config = dict(
    n_kv_head=1,
    activation='gelu',
    norm_eps=1e-05,
    bias='none',
    parallel_block=True,
    init_std_up=0.0384,
    final_lr_fraction=0.0,
    batch_tokens=[65536, 131072, 196608],
)
MLP neurons of a small language model. Each row is named by its layer, matrix (up: input weights; down: output weights) and neuron, and shows model dimensions 48-111. Each number is 200 + 30 x the weight over its row's rms, rounded and kept within 0 to 999.
Before each neuron's rows, "fires on" lists the tokens most often at its 100 highest values on Wikipedia text that the model never trained on.

fires on: " p", " P", " of P", ", P", "P"
L6.up1245,235,197,207,202,185,175,166,176,220,181,214,200,199,140,211,214,277,184,205,214,207,166,183,173,248,223,153,162,224,171,204,214,217,226,223,169,188,199,235,185,170,139,175,190,248,226,202,185,219,220,179,179,199,276,206,167,202,198,219,245,228,234,194,207
L6.down1245,229,218,227,134,214,193,210,252,196,201,186,200,206,219,195,209,209,218,188,236,202,208,198,237,202,195,149,157,225,170,157,219,224,243,222,225,189,254,184,180,160,218,240,210,152,220,184,188,163,178,190,175,216,193,193,204,233,251,197,207,200,178,201,204

fires on: "; ", " | ", " cons", "–", "\n\n", "\n"
L7.up426,187,175,171,232,201,203,227,189,194,129,152,292,213,204,184,267,180,200,218,226,190,204,212,171,217,168,226,189,216,199,204,182,190,193,214,156,221,229,205,166,215,232,185,203,207,200,203,197,126,187,185,206,197,236,186,162,179,171,195,164,148,187,151,199
L7.down426,204,192,212,266,147,204,220,245,179,263,166,226,200,223,184,235,216,230,263,246,178,207,181,202,176,216,230,185,203,188,248,198,167,142,237,210,196,174,233,221,178,210,280,211,201,172,194,199,176,265,213,197,158,162,235,225,237,211,149,271,220,196,276,182

fires on: ".", "12"
L7.up600,182,205,228,175,144,156,184,200,150,221,209,174,234,197,227,169,211,251,221,197,181,219,217,133,161,178,179,164,187,169,152,181,229,197,180,255,194,235,198,198,208,212,153,255,249,226,242,202,193,164,194,188,214,180,205,219,188,236,213,153,148,188,153,191
L7.down600,231,192,204,195,182,197,205,204,129,177,223,143,162,232,204,217,227,161,203,149,199,218,193,217,205,186,158,227,201,240,178,227,254,239,176,190,180,267,172,139,223,167,182,230,234,237,183,119,214,139,185,146,221,219,224,212,136,246,181,218,189,211,214,180

fires on: " Ad", " ad", "and", "ud", "g", "d"
L6.up52,158,179,216,173,129,259,182,222,166,231,230,245,162,189,193,168,193,186,222,189,160,206,157,194,223,187,245,200,206,239,141,207,233,182,227,189,140,212,179,201,239,186,192,228,212,194,182,249,230,196,260,152,248,174,220,225,216,186,179,162,187,197,158,201
L6.down52,213,205,221,165,181,249,201,270,197,236,227,202,263,170,225,228,175,240,187,182,166,238,241,192,224,207,248,213,221,259,235,185,181,173,168,216,213,201,176,202,173,205,193,239,180,230,147,193,150,237,172,208,212,199,153,235,153,202,175,220,184,185,201,171

fires on: "0", " under", " U", "2", "ade"
L2.up530,207,226,204,231,193,226,183,180,259,209,254,183,194,164,170,197,234,218,219,215,139,222,215,247,190,211,205,183,153,149,216,220,185,148,153,165,168,202,203,177,169,166,205,194,208,193,211,187,216,136,192,198,165,145,229,211,224,179,185,163,181,185,177,213
L2.down530,187,232,222,221,207,211,253,193,182,242,221,207,218,202,139,231,165,194,188,185,173,225,197,173,238,176,156,183,224,171,204,229,189,192,241,229,163,212,172,233,241,225,178,197,191,172,206,189,183,201,236,196,174,221,150,171,169,199,214,219,200,208,238,196

fires on: " \"", " Ed", " \"L", "ond", " \"N"
L7.up547,170,170,232,253,148,186,187,192,210,252,226,149,176,150,233,205,189,195,181,222,216,172,202,174,160,215,180,216,206,208,215,213,202,209,218,156,213,214,249,197,179,253,190,252,270,226,270,261,182,185,180,161,252,174,200,218,206,226,181,243,205,181,200,269
L7.down547,220,197,188,189,212,146,221,181,208,214,223,238,213,198,185,259,204,195,229,199,135,204,194,179,204,197,175,223,190,233,173,224,211,229,171,230,191,197,180,175,176,186,171,201,187,239,221,223,207,176,231,161,198,221,234,189,166,207,180,252,199,195,260,198

fires on: " and", " or", " over", "ou", " children", " Mot"
L6.up471,229,247,208,216,188,212,228,219,214,159,231,186,154,209,196,212,208,234,195,217,172,200,179,192,226,193,240,185,241,223,190,223,225,182,217,221,179,216,221,197,220,158,223,201,184,226,189,197,192,225,200,201,239,263,210,186,187,128,193,241,236,188,168,200
L6.down471,179,235,177,156,186,180,180,185,173,240,159,229,177,249,244,187,188,199,166,223,202,223,176,183,194,228,220,194,166,188,223,120,209,207,182,242,236,174,191,198,175,246,218,218,195,203,150,208,233,208,181,221,152,197,243,242,227,186,190,198,103,170,207,244

fires on: "w", "u", "us", "il", "im", "ou"
L6.up1009,181,182,201,209,175,188,194,212,241,147,187,178,221,200,130,206,238,189,133,250,200,214,167,147,182,242,203,231,190,186,215,237,204,166,253,200,236,210,182,213,212,212,216,216,207,177,211,228,196,227,177,190,178,218,190,218,166,211,168,214,193,198,215,205
L6.down1009,232,219,152,181,177,178,160,203,144,163,302,249,190,181,242,216,226,216,132,181,168,197,235,205,232,226,284,223,207,196,248,217,162,169,196,174,201,208,228,213,220,204,175,200,236,143,169,208,180,217,213,190,238,169,203,228,207,190,142,236,200,202,203,214

fires on: " St", "St", " | St", "st", " of St", ", St"
L7.up1040,207,200,174,246,219,238,191,143,223,222,258,191,173,162,157,178,155,166,201,188,182,217,179,175,172,229,224,158,142,200,171,172,229,191,239,179,204,164,199,222,171,204,185,177,162,219,200,253,194,191,177,204,197,173,219,222,224,200,192,254,166,245,170,203
L7.down1040,214,191,199,183,238,234,163,200,187,230,195,194,195,210,153,145,175,147,220,214,172,245,200,187,199,200,214,158,173,179,221,247,211,209,247,195,111,219,184,167,209,207,228,208,173,213,213,243,220,178,183,258,253,179,232,208,202,250,169,229,194,210,161,239

fires on: " every", " el", "ch", "as", "es", " Le"
L6.up1203,204,256,200,197,161,246,139,174,214,232,185,248,214,196,244,218,265,203,183,190,204,264,221,188,181,216,191,218,204,241,173,237,197,220,201,202,178,198,148,256,205,163,186,171,164,272,202,209,190,221,172,189,225,201,188,198,215,199,212,186,195,163,207,98
L6.down1203,225,218,209,215,194,190,184,211,177,208,168,171,235,179,210,216,230,201,178,143,211,231,211,193,206,162,181,165,263,198,245,211,140,199,174,237,198,180,223,205,236,205,234,193,223,231,229,207,232,194,209,198,235,202,204,199,181,241,169,229,213,247,217,176

fires on: "-", "ics", "ance", "i", "-d", "t"
L6.up441,215,223,148,175,241,162,169,278,195,241,207,199,157,224,210,228,213,172,231,220,201,179,229,206,142,183,196,193,176,191,193,227,191,220,186,211,251,200,252,168,214,239,173,159,171,183,162,243,214,192,169,238,193,129,216,195,184,218,158,229,215,210,187,209
L6.down441,155,226,223,263,222,205,190,165,174,225,132,128,181,267,174,200,194,222,230,188,199,158,213,223,193,170,194,247,150,235,194,185,226,269,190,187,268,155,160,182,222,218,190,205,136,157,213,215,215,221,189,168,225,180,168,201,197,171,184,251,179,253,237,189

fires on: " In", " votes", "in", "ost", "| Total", "ajority"
L2.up989,210,172,256,197,197,153,217,196,229,224,214,219,155,229,251,184,228,185,204,226,168,210,204,170,208,186,210,187,194,192,188,196,211,227,191,243,203,209,212,158,185,151,200,183,160,241,180,153,181,248,228,204,217,171,303,191,180,204,229,192,217,167,226,186
L2.down989,221,232,195,185,251,255,173,246,189,235,237,217,175,236,235,241,218,162,211,214,230,202,173,195,191,169,159,200,215,195,198,210,213,262,190,216,221,233,158,243,182,148,160,208,187,197,192,178,196,202,198,169,231,200,248,180,202,197,188,175,261,156,186,177

fires on: " f", " im", " sur", " sup", " vis"
L2.up599,254,228,196,177,229,209,221,207,195,178,209,170,183,191,214,214,187,209,146,205,190,208,167,197,178,175,221,210,224,173,223,258,167,223,182,201,221,194,214,232,139,225,224,186,209,130,191,204,204,222,186,172,257,178,205,222,209,185,197,192,211,229,248,201
L2.down599,195,203,229,181,172,94,190,247,168,214,193,215,256,158,220,241,191,211,185,160,206,212,196,133,194,167,173,149,231,242,216,217,212,233,199,198,211,267,201,194,188,263,181,215,232,200,192,183,125,175,217,200,181,232,191,196,205,217,233,172,210,192,259,158

fires on: " W", " w", " | W", ", W", ": W"
L6.up988,206,168,213,265,242,198,182,169,238,186,219,181,214,142,173,204,244,187,206,214,210,206,216,224,145,263,149,170,175,260,206,224,177,213,187,170,189,214,183,191,167,203,199,195,207,206,195,118,191,191,171,213,178,183,180,158,209,195,241,205,232,201,222,221
L6.down988,236,223,213,190,195,154,214,192,203,195,173,228,201,183,147,189,193,232,200,192,252,181,241,225,223,160,197,157,141,218,198,140,193,237,203,204,188,177,177,219,225,204,206,222,220,177,184,223,171,104,147,188,214,232,162,237,207,216,213,200,186,170,221,311

fires on: "\n", "\n\n"
L2.up864,227,149,198,215,238,224,178,198,198,205,99,186,264,205,221,212,211,260,249,177,183,197,190,170,161,150,224,160,221,161,243,237,168,179,209,199,221,156,164,194,195,192,152,181,229,123,184,275,184,163,183,220,139,233,241,225,199,195,207,145,161,187,186,184
L2.down864,232,169,189,197,171,216,178,216,178,169,192,248,170,197,215,165,177,166,198,206,157,214,228,195,230,219,148,174,174,184,236,198,222,236,156,186,216,222,177,195,209,192,199,201,203,209,173,205,258,226,145,168,237,247,229,255,157,191,182,162,228,215,210,168

fires on: " all", " All", " bl", " del", " ext", "f"
L7.up372,197,219,205,156,215,219,201,244,217,180,228,230,223,230,215,201,195,113,160,167,251,217,196,149,221,187,121,194,229,223,165,225,217,181,280,185,203,197,157,201,254,209,208,220,204,239,232,206,180,229,172,245,202,241,191,165,202,194,198,153,148,238,200,222
L7.down372,240,259,172,164,184,204,222,225,238,181,229,190,149,160,210,198,177,170,167,143,174,198,236,186,191,190,226,250,213,193,220,261,189,247,193,201,203,190,189,189,195,252,141,172,179,176,188,211,164,230,147,225,224,215,185,195,187,178,197,221,220,189,214,211

fires on: "es", " it", "ers", "ing it"
L6.up1078,214,198,153,246,170,170,182,205,221,210,224,200,178,190,212,139,132,154,220,228,248,197,164,210,159,203,164,170,184,244,227,246,217,183,158,199,226,186,226,242,201,201,178,152,199,184,211,150,219,165,198,178,205,228,179,189,170,228,197,200,195,129,156,219
L6.down1078,217,180,201,155,210,169,182,201,150,209,192,234,166,199,169,209,194,193,201,163,184,234,165,182,242,180,258,218,222,208,172,199,250,168,211,236,182,178,194,172,161,178,212,199,186,204,274,206,180,172,228,205,200,201,245,206,175,282,181,246,129,213,227,207

fires on: " E", ", E", " | E", "E", "e"
L6.up572,224,220,214,229,207,213,159,230,281,217,138,178,199,195,259,149,163,201,202,200,221,196,208,261,222,183,209,219,232,223,154,187,211,193,238,122,190,164,215,193,183,172,175,226,220,191,223,193,190,176,177,211,200,194,189,234,195,180,182,199,188,194,234,222
L6.down572,150,161,216,199,185,205,225,213,204,210,220,235,164,196,190,186,242,230,198,208,210,211,178,224,208,151,149,193,257,142,257,189,253,200,206,242,220,193,176,166,242,163,242,210,211,144,197,196,198,179,190,228,177,231,256,212,183,160,178,147,185,217,169,210

fires on: " G", " B", " | G", " C"
L7.up81,207,260,157,235,236,210,218,238,271,199,151,166,211,203,156,202,208,177,181,215,267,190,175,141,156,179,193,227,176,140,182,178,181,191,249,144,154,179,206,210,150,136,199,208,149,243,199,227,194,150,197,205,188,189,178,204,209,170,137,264,181,249,200,233
L7.down81,192,188,193,170,146,233,223,202,200,212,201,154,212,198,205,140,214,228,215,186,151,198,184,209,221,224,214,189,211,234,221,158,232,269,221,195,224,201,189,172,210,213,213,249,176,202,195,208,204,245,179,210,233,184,150,171,157,219,164,166,207,200,311,185

fires on: " V", " | V", "av"
L6.up611,217,229,244,181,199,211,85,195,131,243,182,243,186,189,211,193,182,193,207,280,212,238,220,219,216,212,188,211,211,210,162,187,183,217,219,190,195,198,219,216,186,257,193,215,216,199,196,185,200,181,207,221,232,233,176,166,243,183,214,221,201,237,149,142
L6.down611,192,233,243,152,192,200,200,201,134,240,165,237,215,183,182,239,209,198,177,244,197,206,196,209,189,199,157,258,203,235,186,204,154,211,198,206,196,182,179,228,201,196,206,205,160,221,191,172,164,211,229,180,233,232,219,190,182,197,229,162,222,232,233,211

fires on: "\n", "\n\n", "ee", "et", "ct", " hold"
L2.up56,222,202,191,227,203,223,213,234,209,169,229,273,268,202,199,256,170,212,196,202,211,218,178,167,211,189,230,133,238,190,249,260,214,188,207,224,201,178,229,247,187,192,157,221,151,139,179,221,149,231,173,171,201,189,230,219,159,218,170,183,235,197,196,198
L2.down56,195,182,148,198,217,259,231,234,206,271,232,214,206,213,234,266,222,222,221,230,202,249,194,166,253,174,215,186,178,209,191,203,191,202,266,232,182,251,178,199,148,243,205,199,251,229,196,244,205,226,201,164,171,254,162,162,157,167,187,242,206,179,181,238

fires on: " res", " ins", "ist", " ret", " reg"
L2.up323,171,196,197,196,139,248,198,187,228,212,234,158,225,237,181,200,209,178,201,163,203,190,207,191,208,212,213,166,203,195,175,174,184,188,219,270,239,196,204,244,195,203,215,248,273,240,198,158,235,170,159,186,215,205,177,195,180,212,217,220,159,140,169,227
L2.down323,205,239,241,213,235,187,172,251,225,168,197,163,202,249,192,185,217,265,192,203,202,184,238,213,221,140,199,222,184,232,159,184,232,197,170,228,221,170,195,287,203,176,124,200,237,206,184,164,204,199,213,259,213,190,177,183,191,197,186,163,218,214,191,184

fires on: " t", "ig", " ent", " as", "et"
L7.up520,206,211,146,169,211,178,221,131,253,169,191,200,167,215,203,175,212,202,211,152,236,192,203,204,144,239,188,227,200,222,217,216,160,145,219,181,218,187,188,206,227,203,82,175,164,203,259,228,200,214,201,193,184,201,217,254,196,200,169,161,189,167,230,222
L7.down520,246,202,221,169,185,237,181,249,225,184,209,185,233,174,226,242,212,216,204,160,211,194,211,208,230,187,157,216,234,179,172,173,133,236,187,215,210,192,227,203,226,247,212,233,142,250,205,152,165,246,225,210,246,189,204,192,209,175,218,163,205,260,196,234

fires on: " sp", "P", "ap", " of P", " P", ", P"
L7.up66,199,160,212,197,201,152,172,203,184,211,249,217,185,179,169,219,251,198,228,267,220,195,175,217,215,218,190,221,211,194,172,235,183,229,205,187,212,185,218,178,114,188,228,200,177,192,202,155,194,167,186,160,181,255,190,211,164,232,201,145,174,179,136,181
L7.down66,177,241,176,189,190,188,213,176,202,173,179,163,139,206,173,194,167,216,171,202,173,206,193,227,154,197,197,250,267,230,151,220,193,181,184,167,185,230,240,244,246,186,224,181,185,193,231,120,208,203,220,177,189,208,227,157,290,234,202,144,240,227,186,215

fires on: "one", " no", "iro", " as", "ime"
L2.up773,207,196,211,277,240,160,164,192,208,212,123,209,190,161,200,226,178,172,207,213,180,227,201,203,245,144,171,178,216,173,157,214,194,224,191,209,236,178,181,227,236,190,245,211,182,195,249,229,178,218,185,209,253,216,191,209,194,154,212,151,193,239,184,242
L2.down773,194,235,180,142,156,197,195,220,218,227,180,203,192,243,240,179,202,225,219,206,272,191,211,176,135,257,242,221,219,212,186,203,209,192,141,276,181,181,232,172,204,187,213,182,259,224,224,223,191,223,176,168,202,182,199,205,180,186,212,180,169,204,216,197

fires on: "."
L6.up1183,223,241,246,203,184,170,181,233,181,198,216,182,212,205,223,182,255,164,281,187,188,197,230,108,181,242,211,211,178,173,200,222,195,231,166,228,210,185,178,224,240,228,185,244,253,214,181,198,181,176,182,189,246,172,164,236,217,272,207,193,205,177,219,169
L6.down1183,157,218,257,205,146,192,249,152,167,167,234,230,251,202,228,183,251,137,222,174,181,152,224,164,190,214,211,189,212,207,187,190,214,147,166,227,262,195,201,203,208,247,163,214,245,204,207,146,194,206,202,116,178,197,208,152,219,136,173,194,176,172,217,190

fires on: "\n", "\n\n", "-", ")", "i"
L2.up1246,182,164,198,151,268,198,228,231,177,194,197,199,192,217,237,180,162,234,201,187,220,260,227,205,190,186,211,208,165,129,164,194,200,171,224,247,221,181,274,207,203,257,236,206,164,205,183,257,162,209,158,191,227,172,237,200,128,241,194,200,186,239,163,255
L2.down1246,233,245,220,235,209,163,228,232,179,171,203,185,207,231,235,215,130,213,175,212,207,256,195,203,219,208,219,246,185,202,219,192,183,221,199,195,221,244,207,144,149,191,183,203,222,214,208,254,152,194,157,209,184,153,210,197,227,245,205,196,190,241,213,197

fires on: ".", " | .", "0", "$", "reg"
L7.up1001,224,221,252,220,136,222,170,211,237,223,210,171,224,194,156,183,236,195,213,146,240,215,206,147,238,266,250,207,197,181,248,123,222,167,161,172,253,238,155,195,168,197,207,184,234,218,220,166,207,168,204,147,164,200,162,231,207,211,228,226,190,150,226,201
L7.down1001,189,233,264,208,206,273,190,196,239,167,195,189,191,212,146,199,210,244,257,235,223,179,203,194,223,166,167,200,216,199,222,196,207,245,234,198,234,212,208,214,154,190,215,222,188,264,218,195,184,180,199,183,161,217,155,195,206,172,278,185,218,221,199,171

fires on: " E", ", E", " | E", "; I"
L7.up632,218,186,219,172,201,180,195,181,177,195,130,162,164,210,202,182,233,205,213,207,165,203,171,223,112,177,155,112,224,226,189,197,207,173,179,188,166,198,230,183,201,168,179,201,213,201,170,234,221,198,187,216,202,180,189,252,141,132,216,179,211,179,268,247
L7.down632,198,229,219,220,199,184,190,161,229,211,174,253,203,175,194,138,260,236,206,226,162,170,175,258,186,197,196,180,231,164,227,210,254,166,186,213,262,154,205,171,212,177,218,210,217,153,231,179,161,228,241,209,220,193,254,174,162,261,187,169,204,205,164,223

fires on: " V", " | V", "os", "V", " in V"
L7.up907,241,219,208,176,180,218,168,171,184,200,186,200,205,144,201,262,207,193,200,263,208,254,188,159,229,154,227,208,201,229,118,151,189,166,243,157,213,216,200,226,201,222,248,171,219,250,224,168,183,176,242,161,231,186,220,234,192,196,188,224,218,156,158,249
L7.down907,249,197,223,177,238,189,202,209,141,172,170,161,233,207,225,195,177,214,206,221,184,204,187,199,234,120,118,219,248,148,214,183,204,160,229,227,215,232,191,164,142,223,237,289,195,204,217,166,189,207,195,145,193,201,217,208,192,257,184,217,197,200,220,164

fires on: "\n", ".", "ess", "ign", "\n\n"
L2.up284,191,233,244,272,223,225,193,194,194,218,188,192,149,211,180,216,173,212,161,206,197,235,223,200,181,157,212,180,178,175,201,192,165,173,151,157,255,232,192,193,228,213,207,201,211,167,166,163,130,166,270,205,189,199,228,222,203,189,208,222,135,230,188,196
L2.down284,216,223,195,172,252,193,178,238,195,220,163,258,210,219,231,252,198,230,207,185,192,211,196,194,177,205,265,204,177,241,186,214,218,194,221,173,197,169,166,195,208,224,234,196,174,251,167,201,171,180,185,190,146,192,184,199,208,203,162,186,201,233,214,182

fires on: " ass", "al", "n", " land", "inn", "ct"
L2.up130,211,168,230,190,295,219,192,260,172,232,190,167,237,164,242,180,190,168,205,233,218,248,166,212,204,190,247,193,230,179,234,174,221,201,181,167,177,227,202,244,181,179,246,187,179,222,228,195,144,161,222,242,236,161,200,186,193,206,214,185,181,249,222,210
L2.down130,184,172,226,198,182,167,217,210,220,255,229,197,175,200,215,197,223,188,208,206,195,188,166,199,198,148,219,167,213,219,240,195,195,205,212,205,151,198,157,195,184,217,155,194,239,218,214,227,185,258,155,256,203,230,176,223,201,162,203,243,202,180,200,160

fires on: " a", "O", "A", " O", " for a", " \"A"
L7.up465,208,195,226,228,227,203,192,224,229,216,223,178,159,178,157,241,210,177,218,234,214,180,195,207,199,216,150,181,188,294,226,142,229,189,200,205,178,202,194,244,220,286,196,218,185,202,203,190,189,208,181,155,218,173,198,222,158,213,219,187,228,137,203,210
L7.down465,242,236,152,173,227,222,207,203,205,257,165,214,214,237,212,159,179,165,220,266,222,193,243,203,132,212,167,243,208,259,210,195,220,167,214,190,227,240,181,193,213,210,236,227,229,164,226,237,139,214,188,137,198,186,231,212,214,174,225,195,254,206,177,175

fires on: ".", " acqu", ":", " ret", " av"
L7.up1025,219,175,236,199,192,154,218,182,230,169,178,192,191,180,200,223,222,221,244,179,156,220,232,181,197,209,203,219,221,221,203,203,198,213,152,146,215,200,252,195,252,254,161,177,205,219,185,221,207,176,222,188,251,138,168,189,178,229,200,191,173,194,231,242
L7.down1025,151,169,270,206,190,199,245,221,251,147,237,185,159,194,157,200,174,180,172,257,208,176,239,225,190,202,193,142,199,192,208,192,170,212,249,155,166,236,195,176,179,187,184,257,243,197,209,228,153,154,191,174,228,191,193,156,195,201,258,170,208,164,200,259

fires on: " Bl", "l", " bl", "Bl"
L6.up991,240,237,213,187,186,210,206,201,254,182,241,208,201,163,221,162,200,139,157,177,227,207,182,213,240,206,148,171,187,235,217,172,191,250,220,113,150,211,244,231,205,207,200,208,170,189,207,237,218,186,159,208,192,238,123,210,209,181,160,183,122,167,213,191
L6.down991,263,180,227,174,218,145,234,195,136,182,165,230,169,222,199,231,224,164,126,227,181,242,198,211,179,186,153,156,198,236,195,204,212,171,152,172,169,219,185,190,222,219,195,240,181,191,219,197,165,195,204,189,165,228,151,207,285,148,192,191,223,199,172,198

fires on: "u", " adv", " equ", "qu", " Gu"
L2.up360,207,167,176,216,197,261,195,206,158,185,169,185,252,166,238,166,217,186,221,227,221,248,212,218,195,204,230,242,264,228,178,191,251,238,255,147,209,120,220,223,236,222,222,187,205,224,231,177,198,184,138,162,182,204,234,209,206,211,224,118,195,217,187,219
L2.down360,180,188,237,250,224,217,209,200,229,158,196,160,239,195,194,284,144,216,218,150,226,190,218,183,179,191,185,230,201,196,178,181,183,231,213,220,182,210,185,151,251,192,225,181,165,226,225,197,185,202,218,248,188,160,198,207,234,218,225,204,254,212,178,197

fires on: " and", " &", "i", " or", " the"
L6.up916,124,174,181,195,197,170,198,239,210,163,194,212,230,207,218,221,246,229,176,207,192,167,175,180,187,215,216,220,184,214,152,222,192,200,225,200,244,189,225,219,183,180,204,206,243,173,214,193,173,253,241,164,201,200,235,200,147,120,178,233,216,200,226,229
L6.down916,198,198,177,215,149,229,226,186,208,193,188,203,192,282,192,227,176,206,176,168,182,218,154,182,162,225,217,230,207,218,154,225,165,154,188,167,195,162,226,171,243,184,212,205,181,190,242,187,176,234,228,210,194,180,270,271,208,203,164,233,145,167,220,181

fires on: " Pr", "t", " Sport", "-F", " pr", "ar"
L2.up209,226,173,143,138,208,213,209,229,208,196,198,180,247,298,257,228,189,191,210,254,196,188,196,234,200,225,155,185,167,188,156,179,197,156,180,217,180,195,176,214,160,163,216,198,219,235,234,207,219,157,203,149,164,177,239,229,191,238,184,195,237,200,187,200
L2.down209,236,216,221,198,186,173,193,190,251,194,160,212,182,236,195,200,186,216,214,181,221,136,160,211,200,219,190,236,179,186,168,191,234,215,153,205,159,128,204,181,173,198,206,188,242,156,198,238,189,259,258,196,216,219,196,212,132,215,204,202,204,158,181,206

fires on: "um", " published", " released", " video", " ro", " o"
L2.up1212,147,230,190,219,251,218,193,154,199,167,200,168,250,198,201,217,193,190,210,222,197,188,203,167,246,237,203,198,218,271,242,218,232,226,160,176,267,214,228,206,184,218,208,228,209,195,217,141,153,271,186,204,226,242,154,233,179,139,179,206,232,227,189,127
L2.down1212,164,179,181,239,134,175,195,201,194,253,166,136,206,219,225,230,199,153,217,152,187,212,242,185,191,181,199,229,114,244,184,263,234,181,228,245,220,249,177,244,262,221,176,239,218,231,192,238,202,185,129,158,195,176,216,202,165,162,182,226,185,201,192,198

fires on: " all", "f", " All", "ist", "et", "ater"
L2.up901,186,196,157,193,213,232,239,160,204,165,195,139,210,245,174,174,196,156,135,163,226,182,176,163,207,226,191,215,191,217,220,215,176,181,175,200,182,236,185,175,233,188,228,221,178,234,228,162,192,179,236,204,176,195,169,182,219,188,210,163,179,227,242,208
L2.down901,236,186,165,224,217,141,216,207,151,240,193,169,185,287,188,184,188,202,213,208,199,255,176,171,216,171,200,222,190,186,207,208,225,176,233,190,136,213,198,204,181,214,186,176,175,160,220,218,234,224,202,213,209,185,188,211,216,165,222,200,209,165,207,179

fires on: "er", "re", "y", "es", "ac", "as"
L6.up42,170,219,192,192,182,237,164,200,207,200,215,244,193,165,135,214,214,208,242,198,213,206,236,192,166,257,217,199,191,233,237,195,196,182,256,213,186,230,246,213,186,180,199,217,148,240,229,222,165,227,176,202,210,207,186,157,233,190,194,134,219,198,216,166
L6.down42,240,209,193,239,201,186,150,193,248,210,224,192,158,244,162,145,192,191,204,176,182,228,222,171,197,181,228,251,145,158,210,186,236,206,221,175,203,218,197,231,207,148,193,235,215,200,213,204,162,201,178,170,241,260,170,180,200,180,204,197,217,259,189,201

fires on: "or", "il", " oil", "us"
L2.up1126,213,209,256,197,176,249,280,225,206,211,180,167,171,250,180,245,187,184,167,177,186,239,199,174,189,152,227,233,212,203,240,233,137,200,218,155,240,246,222,188,180,203,220,207,207,193,228,219,169,187,131,167,209,179,183,199,193,192,165,216,158,183,183,177
L2.down1126,234,218,226,169,187,209,212,177,210,171,184,172,172,174,201,200,196,225,225,173,164,206,268,187,213,201,241,240,195,191,210,179,149,238,202,161,261,206,203,233,230,174,222,216,195,218,208,208,188,200,224,212,207,228,204,138,212,217,214,186,224,212,208,217

fires on: " G", " g", " | G", "- G", "| G", ", G"
L6.up1007,204,186,186,200,211,251,190,204,211,249,225,222,258,217,168,241,168,197,201,185,184,242,183,164,223,197,208,156,193,184,167,222,150,226,293,203,207,247,155,111,217,214,189,183,197,218,190,219,180,187,211,214,185,200,224,176,175,184,148,148,201,206,204,190
L6.down1007,199,213,205,176,140,210,210,264,203,199,206,216,199,217,184,238,168,199,167,171,209,206,191,224,153,204,205,207,131,190,221,214,179,193,233,194,177,217,184,193,194,165,203,184,193,216,184,222,217,191,246,200,247,262,190,172,194,212,225,180,171,288,188,203

fires on: " in", " In", ", in", "in", " Cl"
L7.up1050,222,183,243,184,204,216,190,225,239,286,233,220,214,223,200,141,174,187,151,202,180,222,221,198,191,223,201,218,167,143,205,191,237,192,221,227,211,199,227,219,232,147,202,195,176,220,226,199,192,228,178,161,269,224,207,196,199,255,167,200,220,164,171,177
L7.down1050,208,143,164,251,222,283,228,209,193,199,219,193,242,181,202,185,175,218,180,246,179,188,175,207,207,200,162,190,244,183,163,206,219,209,275,150,243,210,179,209,208,140,186,190,156,237,224,195,169,234,191,168,229,197,184,176,172,216,191,265,236,178,210,184

fires on: "h", "i", "ang", "riff", " team"
L6.up78,163,212,225,193,205,188,201,182,248,222,166,195,240,194,168,148,216,210,217,207,196,231,211,142,193,252,198,235,165,223,201,187,227,213,182,210,197,180,223,172,148,225,208,172,179,200,208,178,161,199,190,172,190,214,223,247,176,227,154,148,159,240,234,200
L6.down78,213,216,216,154,217,179,173,225,199,175,249,168,216,179,213,200,196,167,198,248,214,211,168,265,211,208,233,192,237,215,166,183,180,199,175,193,169,228,231,195,208,210,195,170,167,213,178,230,220,206,163,262,163,175,152,195,199,229,200,197,174,206,216,198